config.toml
n_kv_head = 10
head_dim = 64
activation = "tanh_gelu"
norm_place = "pre"
rope_base = 10000.0
bias = "none"
init_std_qkv = 0.0167
init_out_by_depth = true
grad_clip = 1.0
warmup_steps = 200
decay_fraction = 0.454
final_lr_fraction = 0.05
seq_len = 1024
steps = 9461
MLP neurons of a small language model. Each row is named by its layer, matrix (down: output weights) and neuron, and shows model dimensions 229-420. Each number is 500 + 40 x the weight over its row's rms, rounded and kept within 0 to 999. Numbers have three digits each.
A block is one neuron, or neurons of one layer that tend to fire together. Before each block is what it responds to, as a language model described it from the Wikipedia text at the highest values.

Responds to: Sports team-name endings
L2.down493:426543484526506485469442519496511494488510435510562499482514504530444554512479443438536464478504491528533576479519455485490477404538519488522551466522444545486471520546462574498466582478380462503486566508592523528594463500513581479487519521444473517494552547476428490484467450497518462506566512439484496503487529518507495496524510518479482517559581491532469552502487505486495433520528478407422478506482514535544545512510521508532494586477429454466622448574486511422533462558513549597543462533527539569507519515521476483537508511527495535565536436532513489507606467507547458558
L2.down864:447537464543506547464518471493428502506510469474554431528543445428491557498539499528549480555586449473585495434461470505516478449527504479548527458575492469496541514451510563469505482461515525439526535457406505499594513507456455483469534517533484539392547546504491497413520512445504484498538459451472526459531493537488492544480506509491430413522527530477501525527525566507474490527551444490441550495504454509512407519443414557538530549597511438551486528484452528472498469486472485531474459499546554489437494522504533501504483552431532455537477480506475490560539473501528548515
L2.down1204:459482484561519447537468560508514528514490489515501487447497469547471485512472437513562516559527534543557536518497470534531514469507432485551510462570467457449535541421462584465516596535477510466464489525530497581537469558478512512511539564513467537485449430495461536456551440491480540492511503545508556534438510523525474477533472435494393521484547506470500529455523540542483429484493513402505519609492563489468474531513497491526546538505462559479423522518489503495492521528472523502391512505528513495488519493501445488494487521503497496454449430460552494554471439465596447520
L2.down2482:461588493527543525524477537551382527472552472446512437526472492448454502514482507507482459508469468524513479488523463493489491475440416581477424523564485486472487507452526537504522450532535499534519448516481534583509454450439491475502480501529435546469562513476514500478523545557522527478471516416451539527482500534470532499463475431484430530513464482540502504533432489455451456477518491469524469511453498491456420504448508515448549576425508539497548502500494526515479457516576503556539462470469509472522533507500513506504487518443542438499480477538525547546467498502553527496

Responds to: Foreign name word-pieces
L4.down645:496496551520502490524497395517448476438527528524490539492480493565413517509574510409561380517493481488549567476448543467497521441549523515442509439499521480543535445546557449467486521509508514464459465498563588561469556552456529488482485461454519561523455510548472446482503542469515567446494440526465476469527533431514501526568544491423578523541542484495531532493521599547519588467412480470498457521467550496479422508501491518465470500455451463478511490550552470554464460446539491455455475532534541560456539524486465492489476586485526471483474563505526465462562452539541459460

Responds to: Romanized name onsets
L5.down13:523562573455486504527503471512550543479508510501450537454529444503490517507511520484521482466464506466558463458515469519544513549504537545478555488417504429518535528498542481478512464498501494528524435554516453544457489536468488458562500513440438509492470546535564483555541506508539515570520532494530549444523503522533525509504521581541561498563451489395452453441527474483491554476431471467569560477493529477538514531524418476511521454563461438514410492407468457508504558488434491538533548506405474424513455490541514534533485557525543486426518483500454506410553517458473481479
L5.down151:593442534504486506524363477514441492540471497435451490501541480560525547524579417516557514605504573531524474490466553546470501510449518489501556521440514516520521505516470534517507461510456448486522520478561531442474434536515528450507530469442470517542437516471521523518562477439443522475495575497476537478453472498475485539525480443513492534447476524503441439427549560514516491450440500458437520521450457505459474442478474489464451506537495454493451512509510559561524478541521508530475507537529518511494496491500453543444446522512489473455487511440423529517464498480546519507
L5.down290:503489528462549446459491526459506525462554517479495531484582565502579491541450515472594489491433489483527580498508558451514517520579519550451476549508468483544629573492506458504463464474507442507525493523534417509448547436503550462444469516504528477498542553509484525567488534517501558618494450518549535500518478564469501471578425491516486442484408477485545454521537475532508459446497435519526449469517470434498500458494524450496552505553515502406490517461474549513606599493577459436567474549557553491479479440529527472461583505524511496555511476428529496477522483484562528526
L5.down571:478509543513396478496534541495509515504464532510468551438472488502523502425517458576542448460481452502441573555460423545541539534473530461529553496508528464518402475473550491514447470521483481530491491488505469462485438513533472443436477519471483489556494529464444496538475585573506526531417540451471461489504535543438502514459503496457531468522462486491441429509514441525561539495511528509520494499501530535497490495542517508476473486540492516483536439480596546554495503453493474421469475534588450496462429455435515523513494483497555520419490451465447469446456508446472462484
L5.down659:481490559476500559514515552497485486502531515509515482532558545514535493493386512473549481527505471510577475489422520558503556512460443524544478501527484461495508482494511454488537557446493432451479479426482513463503524490478467545450459495515468526496449486436445469495479490542547510551456522478491510510476483495423488512482483479463449449554481447446483509513465454465475481481497438451480552477508556487481573585495540520536546514483469440550446484463501470511489424486488452525478427485566477467427575417465498427449540523574505517482550447409505406495499498501492610478
L5.down666:542483589474399549576454474529530517428553562469504496559481437540505434461547530541474521498499503557493475446507466530517539547524461477448508510521505462538490443441509521452545451511581481479446459530555490492487513518465531467489480456491464517448422589495499525450519557539477472498482556492579445425457513449528493450508555457489539484484482509516579541489564481498507509518550499486507501565487537492505389569467504477531472570519531494545410462488524464490468562527448469504437467555550514521567467521511488422548536461493500529435515492474495454488525492532534471524
L5.down864:471512413509428533499490477466544547493494513475489487521461478486480531509509479511493484505479461444512479530442570455542497485407439495410548466514415511504460502483477521478478491508500515561449558491501418525483487522426492500536543538523501524593476458476469507514528475501562625460529566518536517524550440521445529465502499420482537499593549510577431542574514429481512489483537531453434543453493475432527519477470471503516505533609485481488477524503500542513478413530419496511535528559566472514466406497519442484495522487534508518546570494533473426429526495520480521582
L5.down1164:500541503467558443505498528524552496533483522520487513482512480465526522547533550478449532499570535506516514488513406514547532553500511430543499466461505437469497499531515502445496479501511471556462510469524539440506474472464530484454472552465540464545533420515492489535544495529456552450439478493433465524475466413551458443528442478466525489505517553484490478466460511516529576503406476496536519462492485483541502546494496559473501504426448510458481459611588549615444507487515519499491516472553479490583489532527513558523532427496542473541483427508455545481553544554497496500
L5.down1235:546457521480507490541482517480523565507467473470513445474516418509522476478410499476537428542488480509487496537445524539537484508577517527522514526436485461467552561529561450514555428474526547532445509502424467538459451457490541427507573454466482449431522506445525469564535482477496533486606439509485568449495485519523433517583520519507478574552496540487531422520533531487490505546469532521522438449526503468481502429524511530514465550469492495501570507473519490452488496496475506573487550494495539452481453533454554415559576528516501561442487550544461536411441480458505501571
L5.down1357:519501529470581517526532491508440492481435472514516491504560540529444500495468486517533450541589560535535539461422507431475470526482497540495471564464427435566525508511534465499541535485525449465459478498421526443468564533484518459465489513476565463481582499433486430521565567485483513459469467504487562506394524502434408401492525528547534495544520453566548427444506411508439478489504452454473510537481497477473528549506452496479487467449496515507470424517514499447439478494540546503531529472488516561407520503421524447548519512464455535505448518501518465457564524510494499546
L5.down1497:455540492524469553535546511589445531565469475531495466560506483423479511405462477453495543467428477531537550435468479547486474446475522556527569504522549551522454459534482459450449471493469453501483481453479539452517515512415427502547505546518477536583443498527482434452463593438478581564497500465435442501535512500467558527494504491492514547479483565518508484499560516568482454524443428559527423551556486458492466552555519544547475539475400499551459494511471538519486537522456494469499492439447500498462516585520500514566500474523505541558535517483460530462455538525471585479
L5.down2025:524532553555533502425516475504474518463508548514530467485531453526584525559460559478504479481593465488575562511421508492512553538489479501522506498480463517509476504491461485585543514536502487480530481471493526497429567526483540487439461502494441497443439463515512487433448501533524545498573453565416504495514457493570481475504446477498448447482587545511475501555475504540482478502489536517552472520473490497426479479504506496550515629494484476562467435465462498483425533473505468495489483524538557460538512476529413509567515514505513427469517403480460579492478491498531506564
L5.down2150:420490549508518494534476513465514516461488477501514461497556446496504574541560535461534474477536543497443563490487506530569549479463510475492507475547558551487454565486522456493488466508485476430492519482541567500525526422485468502567504517498490497504494494473519440539480469548492504523500469507540526480505491498408460483567456447519488490510502550476478555497475475511583534496477537538651487476462518477539523437467524512515558512451440501470454473570526498466561504488452547507505502576527454495527456494552492537547534468468494482452482565581497474465440537478504502448
L5.down2195:555533480447528496430530548508561466453562487432533509499474469495477542472549480532457505477503538482520529519448500502434477464503498483572480509498543476463506514573478578490443518527531540399481543500519509524470495405455491470530458515444504535418496542476447444432433484476570568443494465497399478530518478496494477499453459458495523545409509474464492447473466516473501508596445455464538469426602514570496509453428482567532507498574436453494459529499412525443488491558409523477531501580536487500451434456473481468510507459471472504457556510530437537521406435539565584435
L5.down2340:487479456536546507514527489454461481477485523534510423567466434481542528444425496461450469520535514475571512527455477462516478532512495593468480519473470471455459553539527576515487438491603483485542482469427547500387505542476466505475410549515458512460483510473515456463557458503517526544595526474528474542514474500510471452518511450458469536509532498438450488477472519466460472494514486471538509550515526535580565527429554479462502473472522461510507451441536540544479475479506547449604503456428568453499548503527442586480437496486466530560524496418505483509516480391506493398
L5.down2420:526535508481425512509420527534462527573490505492578507499421578449475520534554502511564504567480524558484463539537526568532512513449555532529437501537500481457493504491426516507514521479522453462483602547507426575495468550534518417541517519474475492472485479542518472538507489551506591494555525496484477466475541469520419540475472498487463466447486547523462493547478526530491485533554476473502418479483461500499456503454480489471460479475498463453486474526497465446566459494489474504470524544512443473502488477491484478529539453475455508480531486494512451551481557522524479565

Responds to: Word-fragment continuation pieces
L2.down224:543532500517465497485522456527528537536456490506546455501509419539495561478479458455477488466523488515524529525582532484536503534490495464496532548456576486520579487429501518469445502501485541521372505505548588488501557520551462484447488439487496544548473527518436498521541498458523491475505528581531519496493441476474504439523569469425483525545588471409479487557501558455480523525516561540611556488495433553471466483516442452547496478521397487551458427536561474497514492504462590532482534464371412468572537480569476478477526480471454511581538417519507465495461509510549511560
L2.down461:524514442505499554473483469480600598515523426497519462489475488477426434410463452590455484499502476517491485453419461498398510435564535543477490550453565444382514512456453549539525437474505442472482558483494546545421469546529443473524499583533528513548564486435573487559483511509503498572498487600454528520456513444467523484505530389489491465508505499491438561513447478485510517529551418435464508472483464469549524439452578514510457515485481534558520460503471571500549474493419479482562472462481505508495453509474542561424526405456550436437469434589478465483540465559532566469
L2.down902:551463443527441482498466556414556491488444488519510459514506432507543498501503542590501469518488443584553466509568510492432479454530532484520472472509516493486478531591453449448497549492422498510444509474486577477425533535501493516495540457443546500576472478471512477504526523419518574534537447545510453432458544553490469464491514408509511489533496451493482530517544529520490478532410484576516484442471470482475494476464507502560537463487439511480409478510480541421596421471489531537460515515554541542448503508480469527607519547464431476526523452478478458511479552481489412496
L2.down1159:515543463504432580570473467513494495439501471448446507451515563532482475449571447475437463586484551507570554518459539480507534511508522508593484416491478481507539502525569511464490501503454476499495478440558532540523497560446465549498513496504546547499453444462516555491544473481465410587445496444578499461522422433545545522554546531529548497510465515494507515495538507485497439563533451459507490498518554423434513487500528496530464493476489527545515480481492434551526540458492480527520437509525560417474569493455456528523515562501610465466432550557502511486516536446556474485

Responds to: British place-name pieces
L5.down272:574446484514385516528460508510551466445450507498486467589503564440513549440526515526498479546475585502476534520445522532454525471537500485474457569449457470494509421463445545504475429444456508490430520459537536490494484429553497544518512556505512513509523513473407543495525471504545488511481549520484523457539507528510461510558475441582506519427378512523482475536510494566486526474530474521428533544435472542467530510490420455499447467502531449499443439459508509467487473459474548580447478519491508471511477510467444469483480498418456496513498522445538443535483466454488504530
L5.down293:525483558461484506439463515557562521524415531438584492444494508451555469508467540527588442520433569542471431494487519517451517543555512507501432479504554433585508488536477451510449504532453445508563450456473412504472467475448539550503510501494541483516490482528482477462433533529536551481496472507541462436496477521554499556488553505494488471466494517557528483459544456447544401535532407473494495555460581477472515489512503458493452538478444480430460474488494462492564470462438512491502441537470520522509439533430503456513524446479544492514486540463537570418524528487460482509
L5.down297:509456547596421433510505535476509476538537438516466496547463436566573513495472520479503505485479461474497521544512542484423567524519510507471515509517458582514452498505400633460539502558497537549548440445536486514524478508495530533518536522426485511495516446504543487562479457452579460500497512449480459462532567539516528508484510573506498518498499463415491496469505514468525492533435519506549531537527433486561537520519491547457550483428515493493445472489537539496507509500459492465472448516563499487483521430494542474552482514546443571511573503491462431568442519454530515557
L5.down347:557497479477545442492547482559452537446460489494506527464490490529497493461496442547485521503509478481492570484483557444491517506527547539548538547507464423515522515559432552446461472465517590490468450430540482503552575540451546454478583510532523513515595485526430508458532507515526591442523436541475479555523488475508539519456481508510585549474436478528497479437485455493525538489525592493539554523535505500430570534543514522451526469519480493515545511588406464522547544490554546462454452519438532504547510492533502457484549464502486525550456401459507518489507454534485563524
L5.down350:520533479463486515556488456477500446461459559509506462546517582497574481526423505496535471487501556458471547484484502533474489484457472565468468523470464513514512533448472566481555447508505539488486521548528473587565521511519613517519524548430495474533520431446498564485527600500494517487465461524546523474490459418545507498493475514547461484489488502492499514511472472517504452558439464457486481497519551413494538567450482463490466514520434471499512443551571505532542434547548469547487547442487499495471443507471493518487464460464508523462470494521466511428478519488499449498
L5.down384:547463548463459554505536434457508485552407499479530509456442526462494488560488489490389508521603424464512429506526577491501546487486519473536445535484534492468418431516493503465464544515524456530523459465471524495501458447497569573482505483451455496502492564514483570399470541538540512510469516516522440496519452478457523483453429480491470583465525458539583484564542498489489437440469482474499492478456520506498520472567423437536496408529464458535521500501492502397555451468527496449494537537467487508550428490527466473506548473498501533512514441546494459437517457483470561499
L5.down408:470570442524454539520548506525508475543466532511498499492492522427455520564469555468454461549459498506526483529511471515401479565461493503444471560553512518512546522496502521475558540534544551556507524548476533581475507510530546513536470526624547458504484481471537510488457477492438485470468499500530502550441477572574479559467476494583501472404485496457467543559501518484472521580527455397533523498605447499539555500591464502465495483533569496477444466499510554493430494511476455514521466490556466530584492502525488521531483436491522526483464525516480567530457431501494482478
L5.down559:473471551420456485474503468472474552442557520485426472470520524452485562462576457462529588589499501498512493549452488485455542515513496539533564565521463495516534503522479438437545480478512523447551436432487589582487493503449470419531505522472471460505505515462565472564580497515479552475521525478516479558572491503533474422488449450470482483511557478486489454501488488488517502602492511524509469555485477475495524435508520448483535504514483468521501486507434560530540486502532485493500482535495539536480476528497462460449450522485572490491483600523437515436434472444473465494
L5.down838:513393542431471483538490509505498533429528512540496480542505545506483533491455496397475472559481521569467560490504522528517560523518534557460496429416563498439549522519461500516469403591468516442501449511494508447460458502580539495518500448477485519537517550500509506544513511515468433430509541432456521529492499460458464577539498454570551503556457600549488531455470501430478460597499585504550440473496440521458570478493539457525512518508507528502449494527516468535539548439531482536546496501446523538546511424531520475553496520462526512519581538490492488487456477553528395508
L5.down873:451506523539480557473502517554550554421531491502448472541514446512515511570472519502508573461507523507465497477571476539553561456530475507550550561492479532429478504508478567579523498470577530491529523538489514456527460457576516545462519504551530506468502408536500482523454440464480501490592540507508527502478479483568563445549458553574482549549417502513526507487479500504492524495501563502489498512530466485512565490527513508497503466583503479507490523474422477515472524497507423447486515499463503576535463542558468525505501450521582454478490466568516474526485568508461579522
L5.down968:518553508524446431402524462516469528464443530522486540535524434472456550495476441505466526546497474620555481470453568521494521513570526517589488519536496438499555443410471542482528575548458520453523484560514491544444516515450558436575460475507498502512579528406536480517559530557480443515559592438507462520555489456496522547512442474511478547445521550525549478548429439419511508509441530501491507540493473427454435525522586502504463534466525447469513506512538507505438490529524525451488474472544540530550473582471497482508507505493529510430490464468485509497491559423470486480
L5.down1257:485444516516485567517420474418549452459412515510551525441529570508534502464519503481531533448479450526503539533473463464500488496482554426428524426506551498514515502473544470523517516473507499505524533530478496491446487465592502525506448504475503523418431481549516515595463451528543458522501564444506468456551425551510542474516530591512468475505462510527485492503471523457524519572451497454481556483564453466443464538447445467481493475468511515537478461484560450520502504576564541546487416468508536514501505482576432528434503488444417532549480519490479513483526544501487465533
L5.down1689:443517418540546487428523550441522540549452528457513582495510479548486422568528481469496555514478474511539537477505533499542494452527425511506421494493455572455476602573523520504509506528514464439525535551460516465528491526454516581437530493485432570586525476495458509557452477484509487515486457477544534458478457517579506510538535478489569520434492532529431519493459508478524538494538527476472517456482503521549527476514570461506560478557566528515534490543525506577554446499492510466500503545477466433498476464497500528589594553511482447496526502501505489536506523529499491515
L5.down2158:550525498502575469480546539497446548479425484534471541535574513495585528492418459529572450472476520466483533420558472482567540482556515518449581546513493518499450482459523527518480490442434551484476488494402507513506539477423503520473537524534528487515517521401461531453463477533522506563447551489481515495494531544501533503397458500574503531509479531518499524552526513564505520518483525448468517513513439478513500596529454516496456488531523522448520443478385478466535572565585507484469444534543479512485468535554481445484477487558497450524551415550501458540554448487474552565
L5.down2476:477525506509421522435480483440466445469475481556497548462557494541511505502561441546475548519469508508602519537439515528491488578529505485522506500459483447499526444423442433505484492426446509423453519532461529508527508514445532522534461553489491466483515529455542496449584513509495494495446464429473553494549497527457499478481461524512421485492478524502499516513510504445534503449485473446454552513452463467519466576471514424525447455470447567485470532504497475478505523500492538541482460513497536443536573526511466464513516463417507490533484494526493478479465514465432519497
L5.down2538:586542494492425451451409503551492563559501439459499513517471476463520436397531615487537465463461523446553487476555446544416491468498512477568517422541462505430484517507533500491523548406547474585422503529528543562524479529501513539482490495647447510547503460513511441466506448497474517488476482505492563471448552485518459515501465476526537476453554534548530474499492502481488445428534406468491486445474550494432460489495490501456496520511554498537512544524485531504484504446443479608483502462514514492503501538510443487462427521493485509477465541515514567499470478516560568518

Responds to: Go/went motion verbs
L5.down5:486569547500543542513536431448555466486562545522419472603518553582588456429451488557497576497482525589554420451487475569598486560471586512508510508498499549498520497553506486510467445490470462480493521501568493472466504453428553588533550523558482487533529479550474571517466464486521560471489537477493453546559496485469505445519447529457493471496518508532486567515514565399524463488518560490518581522481460510557577503558488429474400461475455564509532565550543479499496513508517489475474470497516480533431449572552421481534533459476505522545521476534503454533486471530529480473
L5.down407:532486500494544487397512472447561566473480571459542509525506501547527496494434469522539517460493512514530519473434496524519441544540525496535472571548562501452573553513531471498523478459465574563397534494533513484447526447546479531516477492483463525479534500432513529491525484444469498536450469402517511478519455531545553538473506474438491480489537556458539471485522568502553564473507449576516503454451467502400474585517587478496535514516431534482565470503543464537464487472499484431492548517511490457565498485508518509555409520510521479546535447482506478441472476511520539535
L5.down429:503521490500501467458513459507491514528486577455421546490514484540565454544450499517513497553427461530571497454513482501420455494456527598482532453571455523484466525517524550470509499473438473499504498456523535449460504590491470534473509470505556467532486515475517479438444490515466481492443488473523454556461492542496494535417478548465499545422456464471494526466466527498483460514453489449617515476525422581474514613498557416485485536560512483489459484480535554547500536502509469547484560524539527514507411534454546538484494493492527530540565493505475523493514554474549418526
L5.down443:489525522436464520510484475503352490504464514510448545538452512561514477438514528455472521472504497473487442472491455483550433438501457519617512558516518528493495492471473504556525501540546505454511548536388514380467458427525469504583512499474446479467422440509463473480508474486556437507505526512474446541511486483498546563457534501460490448498505483500534525483483500518514526500522618532489494496441593547551453472436502441456530467512482485526558477533511463447472504506500529448515489524531485555473493504481465513546497469583564501534577530449532501501520516521506611512
L5.down505:480479583476554412525497468486516520507532530509461529558481539502465518544473482548484465457524545547507507552417519499444631523556486526578486525524512457532456462485590483474456480512462530497497469461497509510461579527437446565492546409438495486462535524496448489503495432531575489515450455431557485558527519462468541537452484527458543518496505577483482520492449477492531493444525450456516576534482442530530478467609527511574463527461419493473489517506519476492547520524461489524527507552502476506553373580434521455465493448524497487494499426480521559523474482406502452528
L5.down682:469501518453477503468598518471517486518600508420474464517513559452582476471458546471495577509471534490516478484482489494496423504487433529485561505529535504565493525518484511443518441542554416510547474475499476454536544532482511494569559505505460423564465574485388497492491574465498549513417507479531541408488456517508451540509492463587575508498475521481508541503508536548471487496532562464472441490424455528529568533474482501478426509518537420521549470495438493483464464456479516559514482456490415518523415509476416535479578543452544493490576560546462535522565529520496475514
L5.down720:520552487517467473467516613493453500478507532484486523468486513507462467469440528518517548427504582540514515424465532519555449488520456488465492469549456449496541480561468511520469547567501483448554539463542439479434527450525440557533512519594526435516480541459467556499543494494479451512457539519472522502472518510543497397519451462512520492564500539505571477495513441490507568500456531592524549457542455570478438457467529504461481521514466482443462504529537447542486529540498422498522508481479497567495433526561482420497443470462501548484530514528513504517511520536502560564
L5.down848:523498443519454500481499526490493491564457515479566548495449486474581473506565522524526454547522455525538529528466515485482554446526470493431534516503462483502425556440454422534572476581454505502440497460444547403538511545457507499595502499454433544499550471503573482452550442473517444529452498406515500448445510449522486500507500498459522489446502430459518483563535551480461542506477496487530486550437526521450472517486491432455524499573533531496501458453472555518479490496497520530509446547488485476495509427521537478589478497477482479559437506455524513449543520475551541585
L5.down1406:469516548480481448526514432510513487548616522552451460477513464468486564477536574548524469476512533507515448487562508464426534483525504492522541478484439531504485505501489476495502529607482503521492505564514431527461505451490552521527466526515541508577547399522553522554494469456451471467564508491414424446423532469485488455455484481537536493513440418507513432549460522490489548501479450489461486424454476506543505446497488452406581468526493499520542564491477491501519518476472454583467531491496565507562507507477573452546420494465477540564510481526467512504408536462448509490
L5.down1657:563563580469510533478438557468525492535460508455511518501532454512440488532480511498421504475520471554420525506502446455478522522484542488529521527468547548482509537543495492545477458512467472427470501503495522522506477485518503418470481410521533524500478522512571538478530458493565422514483529451482485545569543482492488540465484476557463500529514587491523457496576527457522554489492536473428554576404474506436534477482461511556489497434484511435453537561484490552438471492497528505487543535460486470401459453504556545496486505498471470486474470533482539475394438559510488456
L5.down1754:485465455587489500525445510517557557563487534583497495508508488484478479535438392569510501608551492529523480464591559453496529533513448490469512462518490525449505499504494508465598555543518480494503471565556589533448519518512500464571501467488569489507527500502546560524504491431494492507476586575500532500497537554477514529510471508467476523527453426471443491498525486413513461493569481550434498473512528519453468477519549500541466578510477544543552519563519513452490468510504514533527561505436456523490559530544558488546518530450521445496548522491463490525508488438528516544
L5.down1932:530533605473467492561526462480553415519568536532488443421452471532519435442515459443583492555462504510486518537507462525472532545450491562579526517515509469519531440492498415509501475467470506515507508564461482487482523467536507481445468443528440484519524435457517542429480461484486506499506516545570499537530497454551521455441503470443546436466480532456431535487425478463547489501491537449559560449549550507532413479554491543548539527563488470527494505466428438547553521461466474465495474507481491491497532536569484480476463520454482458449533526536510477462468511395493429482
L5.down2342:462556525540475495490500560472495414456494476478484438497569557557400559491518450460500427501500497475444520437540515489444485472531498514550487433440434496567551519506482448517478483551526492546490485520529424493531433418556563504430498465513539536445560507521517548558544541459466517501483516481540552586498535534490497410488529527449513481486499559513521482577553531481500492521507495488487473521531527514503613499469599542448453519518430513556550472526463543429478468546451455546520452449504533431435549480459520477464457441515495463490520491523469506517481449476504518496
L5.down2403:505523444422534530470457444526480486485515505533461491458565549522476518484479438484499455430571513424517436522523491472513475485493529524526579498442448524480474472500527428523493578538461514541413429454493525450534498529511542437587484487450508440467545443542470466533511499549543512538429476523514405473473477487513535478431605514498483526502501527526553516534498508550475438382508555523525546557495540481507553490471476543500558505493557531567539502461471474508457442478463532538530532508426429476478502495557501562514581516440587523509575595525568524486542665478484438542
L5.down2531:513533473494500428568456514439535538481542509519471502508486465491496489507534514507551479484597463527528537504492458530511569489503542512449532463461434562503469531532541410576498522583437514552489462528638504530511527479512518487468531453583465504455498502495556532478527565530498472508463464557474556515448491510460443540507504507521514494493479487544543426487450532488480451533500553503488501456513536458454444470534588485501518479543475469489495482536403444495510504535490517480452520588463536546531521510523527512538483489547460509429565511490515452464533508453483481425
L5.down2543:512507498490484493556523573532514573479510460532508465412499494492482571457470494412498432536583520420521513479513463551528454441515593524483535536427557468466483495509531494511449524453556481577490508515474546534481540453570538536463501465479475536489495488487554553515540440481443548513519491421480595549564496504549590506505492560515541509552490544483470484473518436543554507485490493474564530536466530501496555556452535505529537453517545553446453519545518477474500535458528477492485578449540472471463482540450560491541476425552487549501418574483515463511494506521565433466

Responds to: Predicate verb after subject
L4.down1758:550522533476536471466508453451521486526490508515527473466527450482512555460472528440499542514487530479507427497553430540512491427408466477474500470474451470486534416517483490516439503492537534496499484458498521522508477489582486453462522506545491446493514486494475447449541454467574493593475428563445501428541503519498585477447434460443494485471425542521548469450529552471506466502465502515511463510483556553505480506468454590489504530512521474456558428478497495479568450488444448524512610491469519497534482524445510503483494529432428542424483499504457566435466572548471435463